Weights of a small transformer language model.
Size: 8 layers, 6 heads of 128, vocabulary 48200, 95.3M parameters.
Architecture: LayerNorm before each block, learned positions, biases, tied embeddings.
MLP neurons of a small language model. Each row is named by its layer, matrix (up: input weights) and neuron, and shows model dimensions 112-207. Each number is 128 + 32 x the weight over its row's rms, rounded and kept within 0 to 255. Numbers have three digits each.
A block is one neuron, or neurons of one layer that tend to fire together. Before each block is what it responds to, as a language model described it from the Wikipedia text at the highest values.

Description: Subject name endings
L5.up820:093117184095181088147140159152091111062098124096151122087085096121169135161128093130090107091128090071138098160166132107148081100139115098210136094138143133132112105180165183089113103108157085121050110098143170131028129107130132122133131099144116158148114107109181129126170094177159097154
L5.up1499:104117160082148110066079174134091130139134132165130162161113095111145087139170134093116095142193185080122080186135065107152130097165226138135128107117097170144115110126139119080094161101120120130097098119093111114088175178161136131117096098132156183150112081139121132161129106192175144157
L5.up1719:079052163128199136132129159107106087104149097100158121148122110079160107118137124100141094090106163147149120090176082092112100125142144173184120117097167187051132071155142150130077153099111141153120079132100113132102117082120153103117140129119141116120134157133142133120134101162143051106
L5.up2000:089051139103122113124129104111093107100078080119161151161110129166130127099082065123162119101106134174194115095241067162030164109158147141074165095143151104115192162095130120074057099099176105152136064115086158182160165131071202109045175109108144105135113093131110121140136099136121137093

Description: Before a quantity
L4.up1698:106122103088159144123146112120152132067088131153175178128188117112119142154118110155130165151199129166126173091146171075168132099080057155155153155103080099140090080133134183086142179192099110080096129157151144135138137145071100163101101122103128158151125137130090161105128121073105104116
L4.up2856:110144102097126191117206158136109147130103096131161099121183154144101145144111089120116186124084068125126199136153132095102149107130055168172132172146083101130112139101193112093125141113125096139161148109115147122183131131129106082160102119108171107126146098133112107116069133096156088177

Description: Noun-pair coordinating "and"
L3.up68:089131135162189140088118111109153114157164130172113101100170130138164110124083163117081147129136145108142126109167100145152083141100122115140125154106138140138106115185100125106111144112163133185103201138103092120119143150153099089112134179112118120129165139150143127169146050121107109163
L3.up1583:158140154064155130143183182107158126087078130143101074124171112084124119156129110116125104178105129185123106160137120119140130058152098167133135087184173110142127080119106091093199097084155133124123185152172109147104127108139132070145100131177140165138199104078153149143109104126147129106
L3.up2325:104048081156096123116114098109138153113102076093064117192147161112144113114135176049159115110123207154061112168101127105101127085115097114141127061072074135142121107183087141137113116169110147154120134122153134102116153200158133144151116104185140114122131108148065087165084122174160152146
L3.up2626:074094117152174152147131146100170155080156143071126118124154180144065148114114141108121157131119155154134069149090165135116177099137132116094139121120126127165099139145120127092144071150169100112117120159161145049097139032148167111158078083166131087138096156118136072142148111132090075161
L3.up2846:098140068122112095116156113187073140145114181182148102132166176128132178077149119109131101138048167118102053148138040104132114127133115170150132128133126064174173116090103129150072083144123123114111047096157063100175166135111087083082144151122123118187139114105126126146139129164143136125
L3.up2869:161084158155142113091113159125151132170083129112125106102187165103102123114108197106118133137126150172133059154107156081147144138134095086124127134177086150149110077126098154161145155146123083078131097147070123169148083161178124146121106086155157106125168144086141119066155136095123121129
L3.up2887:110109141148148166108105090139097096104127147108138108118121100113094159158103147143101065136117153146118142126133116128142079119099156095099122162180139069124133144114093096156142082159126051092097127178120104158157116172071134148152051161148178127157182034152095176099156140077140129149
L3.up3017:168058189103099163104106196143148158133150122120076121156125137132153184196162128087120173105096129139118129085092153077172135148041099114162123145100124119118144122120074185159089157123130088191133144135098145097140099128105079112149108130144147159182146080106153079065145131158096105133

Description: Slot before a verb
L5.up230:126128153117162142161093112140166094105130184106074103151149186126080087205102173087130150071136072076140117111168106150135113135124063073140158119132167093186141164094146125130104109136111141117157116149104106138134138152119097080157159153194162125117151140133189108136136188093142132140
L5.up1107:082115046117107130111148119187141178112116147086130190091113090106140082145142093135197064135156115151137109115131126111142109059178131202118146129116100154114111071102094124195135113132171107158118136107112128086174181135114217160116142091121164132148160165208157143150110084087177137092
L5.up1835:122171113153162141142151098120150032123159144067121123164123195139197149104101119160095120154133184157162178163157125100113126069181145169121102118166093106178175118155152099112133105145124073139105172126123137157148098132098133096104102097058137139141144088086143131111126137099115121145
L5.up1888:124102155126190075139141154169113120077115109088163120075105140131207173073127113150099092147105145159170131118128132102114177098137092125118140124141129131146132116179124134109129119135081108123098079124128108111107123100135149112091147144173156186148129057122114143166146139163178195103

Description: Multiword preposition completions
L3.up17:155137134148149150157145145123166100107116145161143095106098111144170100135125104048087088086086157177138104123148125117100119086126161135136157153105134143123160116166179164145101102105175112131096161087139091137129167112053147128119094098105086091137094191133121075156140163159106070126
L3.up179:158123080173211115080178124122172129101150130173094133146090184160170114132114113138136079086141135052156170111116189151065156142170066157092132159146148136100181127130162127073120134156157148163157114116129090107145188167123080139097120092116116087134116167101104132142161107126055144151
L3.up295:184123146213129116120141134151169173120068128133102131115139106157147112105154109137115066118123128113151193157121135109085082092138076154087166083127132146106187154138109134147140103074068135149098093145086118074133171188174083124036119105150065130093155093182168134239163101079140050107
L3.up918:134196099152080178061144146153185151096156154106153135186119143121094123178112137120145094101108128111162144112155080173102126097145165136061161104138103236148144127145070149117108100068129167105116155155095123074196162157141217105132109166081124078119095155103104088161118143135132174141
L3.up1353:164115130098125100081085163154116118170137152163123124144127118120096126075110128080110133116147106146121142199125161078125144090111131127155136118107110151198139116121133151181140158164148141104211181126131115087099123090095131141116202211149136065129114169154124127157115130155097157122
L3.up2023:091132137106024142141085065192130076178116128148121113093133125111142198143140111160124115058195104155145155079117147150159107126127124120108109178116125101121165149132110069146135169093162134146153146152156105113147145143119139178126091145180083126136125100134105125123118142206125100198
L3.up2654:170140116146112105100172150136152121077117180144096161088129138030152147141120113180148151099126175098150155175175099129115131144071145140136106155136067126076141144206180109058082127127128170116124109102092140015169113160150141077114132197141142095180104175126101094121074134125079128127
L3.up2954:117124088151074133127059101144173057176218138132159112103113113105093131072137079141110150141147126093125166110138144108136108093087210140073102119084147146165127106109105115126155187039176091125175013112108103137139112060114119194151110111160135082093104125140106143167152115108148102143

Description: Digits in measured quantities
L5.up89:124119113105150151097106132112195137167112101128111086086103124173156111110164071129120177172170115181138144110130158202220091173161089168080138144117140118165054100113123117181107126118125141098070084139124162138115208157124137138151091155096141177132058128191181131082096121123148152100
L5.up425:129126073138106127122114115153138121111167150168114138078156099118096135186101077167147178124145168114140140115105151099109118061172122139128145101122144145105138064154173138170128110195103123152118126138131137145107170171114127097136128136095154163132117080089174169076107130082104164072
L5.up732:093157107135177169100164188133151132115095092112182128118172124161066163130160167129161141177210155136162194118069137118188168157119128108133160111139121104097094085124148169134153084101115132105078117145156108150118110154117115140144112136155154193085146142192073138084153127141162090151
L5.up1907:094114100152121176106129097182085198105096132075142113098164135170124124147133105107148102141162065158080110154112134174160182130077101101081150099088107145141138096087122081153123139088205154119137136147124101117137149143097130175155122134113152162112134164116139082086124134175100070120

Description: Digits after separators
L3.up453:080174124147124218129125163121146099170121172140149160187160097157189041146131105140133151120082083166154102121173078138080104120104122183120145087150160153131081079146146148100084073113093115172151122142097110124137155118130170103114140160163043079162109108169141161138129106125158085095
L3.up1264:078089174122171106110115120128153085101159153142208152143125159085103101105118139113121168096087148156145168109086139120100073095149151154097087172122192172230080149082141118109146132123178166133093107104101140179141088125133103073092135090123140158115188151171135142104085079078179126131
L3.up1277:116096121129125169170144124111135097130117112149127107107117140129098130150091108199203145177146130087144202143073130074087151089135132107138114140147116188174120154143126082119094139129144185157100143137194112151101124105187094120169103116109077085130158115089134108077127085110184145173
L3.up1501:130124206142090185116147152103105154123142096125143108098136161168139100128107137156185092090129092129106094080161090061168145097113103144159116158160194108134099175085164121197089149213134148134114112074144131133097171087198091103124142107088114179089106108129172067119079141073138146106
L3.up1633:080155120086128154125116108079190125157077134094160131172164163099111114157200100098149141154099137129104157107137112155164110114203089145138115083115121105175127115106090203211169149169120120157106133067123112168109144101150131103102190081073141085087080157147189090097126186099175082176
L3.up1903:138149127093160129148139106134128084117138152101122129141084082091150163196117193156149140074155157159152097118126168126097118130155137126168054164084109103116198115112133127184108141161121180151124106115195092118134125116170079132144147091165131155142202155099067146131164141114104136203
L3.up2041:134130170154170112114149193163120123125122150127132126101121111124152124188162162158191114123090104174087131155107145035135130105090131109147058129168142178168069109130175135115153133117100086133099092098063151170014177089105090169137080107040182126090142120128109123138081087078141105114
L3.up3068:115163103144196192109145148143160156124083084129119222148075060186125135110140153068181186137092115164052133164130101117088142128093091153101120124134180113123165120146137094140167090140182207101119144117055104118095087137098146158163141088175109149130144145146123091078104153090106136116

Description: Leading digit of numbers
L4.up211:127165076143141127143164133107152171133086123152135131174136154133145128161105097117101102094172104128144125150108173190131106134112112111154201111127078119139071143115130138121095149102063134143183140157129119095150110128131185117121142139133147161118200103062192123083096116133133116099
L4.up1747:151124134085177075107056183115126174134102138150147180119116096150107134148139141106138102157117166086112126131133174145117142058166149090171172102160132095147077150138078100111174169113098143141100112114070079106077181139118188096146139129107186179131159069099128067065093082152117152113

Description: Table separators, "went on"
L3.up412:139137109163143133145173083184129111098093118118137131171149108083136169152083094144103152127058138139156108097100113124144134111130168181160064106151043150157108178133110127126123168106171082082134145147166152117127102144140061084108166128112098134123150149110120180219162112137118103062
L3.up546:150133099123195162117142067147064125152127109123186121124184170144167181113124109093089167111078122164148132124154136177148069129097129093114131133133113160166106173058137112184116044114086103091120079181101177137098160115081089087116128131115160173098123182087138142092189125151165108144
L3.up1682:091116171112114098174168124117124086139118125156141185149164114144119176093154108152116123133151095143062114156125108130096126118147190122169176112096119111120169162143157059086072139087139096105161062182162164146081204150085129107061145104187141041130102132152181116200116124113131122094
L3.up1798:111131088174166188166122062180099148102127123146130086092106116129136171113161132132146177075076178154117095122114121119118070127109162105134133123113138174129154193080127187122144118146114099148176101196085074124143106145146054085128095160125111171129154159114137129127138132129110131102
L3.up1832:161088129149130092124152104095181154100112085129142174110161107091166052116108084073070103148162088146115091168166119086148140131156065141125179095147165169123098105153152176169108098079177127138165134127121142133114070189128139107130152063074140139155166191078112134100102197059089095129
L3.up1920:146102107047169121106136062148118100134131075175186184141157109156100156158123149190076124107153107073143129148082126154140111112164108167127151133072105080153108150127111131101138121129152143130102107163117140153136101148157110082118120135130055123123133123123165091116085118151190072165
L3.up2688:129085130079112151169158092173113133149126162099157102179169081136136119127112167153128170140114144123174121075150105116157125103144136156135147096113108153180097160092147187108077097128167100050140140104077154158170040154128136153081136173088150202136087173123107157128133156132137119102
L3.up2895:093137152088061174138182084194045168087128110103139149163172121094133172142126137134122116069161140110067087149107159133173112149096150107102114167119107135102117127140205150096117113113166157079073065171144115187169099111086134168171074102158112102153170104093144134119082143069203089111

Description: Coordinating conjunction "and"
L4.up1043:164144083141202165169096147168160132129083167152186092088104117089122100110177198118080088165128113080099146068106112165134116159107165153193152159158143119108163104161112084121109125125088167088153122192135143098125171169126148159164113086101209146171169135108156150132144147121122121102
L4.up1577:098117135103164119185156176086070120100161174092138072103180193113111147118096165069088127109110165124132108131116181156167184137094142109084123120119086145133132099109173112168106121113097133072113108206158151192145129106131118130173079155111165137132111093081065084150141174108102054147

Description: Clause-boundary commas
L4.up478:114139139122084114160134096124101124134123131132132143164124121110110134136122115122198083097096152174180110200132144118121148168094086135111074092134123129140115111176100149170149121069159156151111140156131108132056044153123129116113162067108061102135166134115134162133118137139120100100
L4.up2712:084110151115118049156137196090158140079103182146088168135155128144127187096121133116149152066113165096133148186080146096167149126111082157152141124143128130126104169155169091134153079122086127114094158110138109094136080122100126099090184098106141139158168088104111105111142166167129140159

Description: Descriptive list connectors
L5.up11:152166168131179106126118131098123125205143130159138173059186146101103160112146146082100124162179078133095097144090173108098093139079132124152097157107175132149093097127132093173145077109084111047176144078166120091100117140095150132088151145083112182172180142110140086119186119151139116153
L5.up1541:108122121176194150103086161114107099146141157170111104070133130137158096150124161098121168158211143122133114194110110111129148119171125177129108156108123175120122101197095142097136060088172123108178195122114133130117147110151109135088090126137129154192120167119140155138146049077112116120
L5.up2811:178118155106171109111147200148079145065140081096164128085134151098084122161109108143190128148182152147137122042148133112102121079145150086064160075094139110102163144119119142113104115144079236090125103165107120105111091103140081117125161147149109099144090152129083065093148133078098108135
L5.up2909:137084125149079105124101194139109148137175112112205154093122144181093133108121160135125087173120183129128147126161104127179055107160166181140124176097143153101138152149120037178142116139097086132127091143143175113160125130104153123116102125153138090157104110149092161116168120116180112149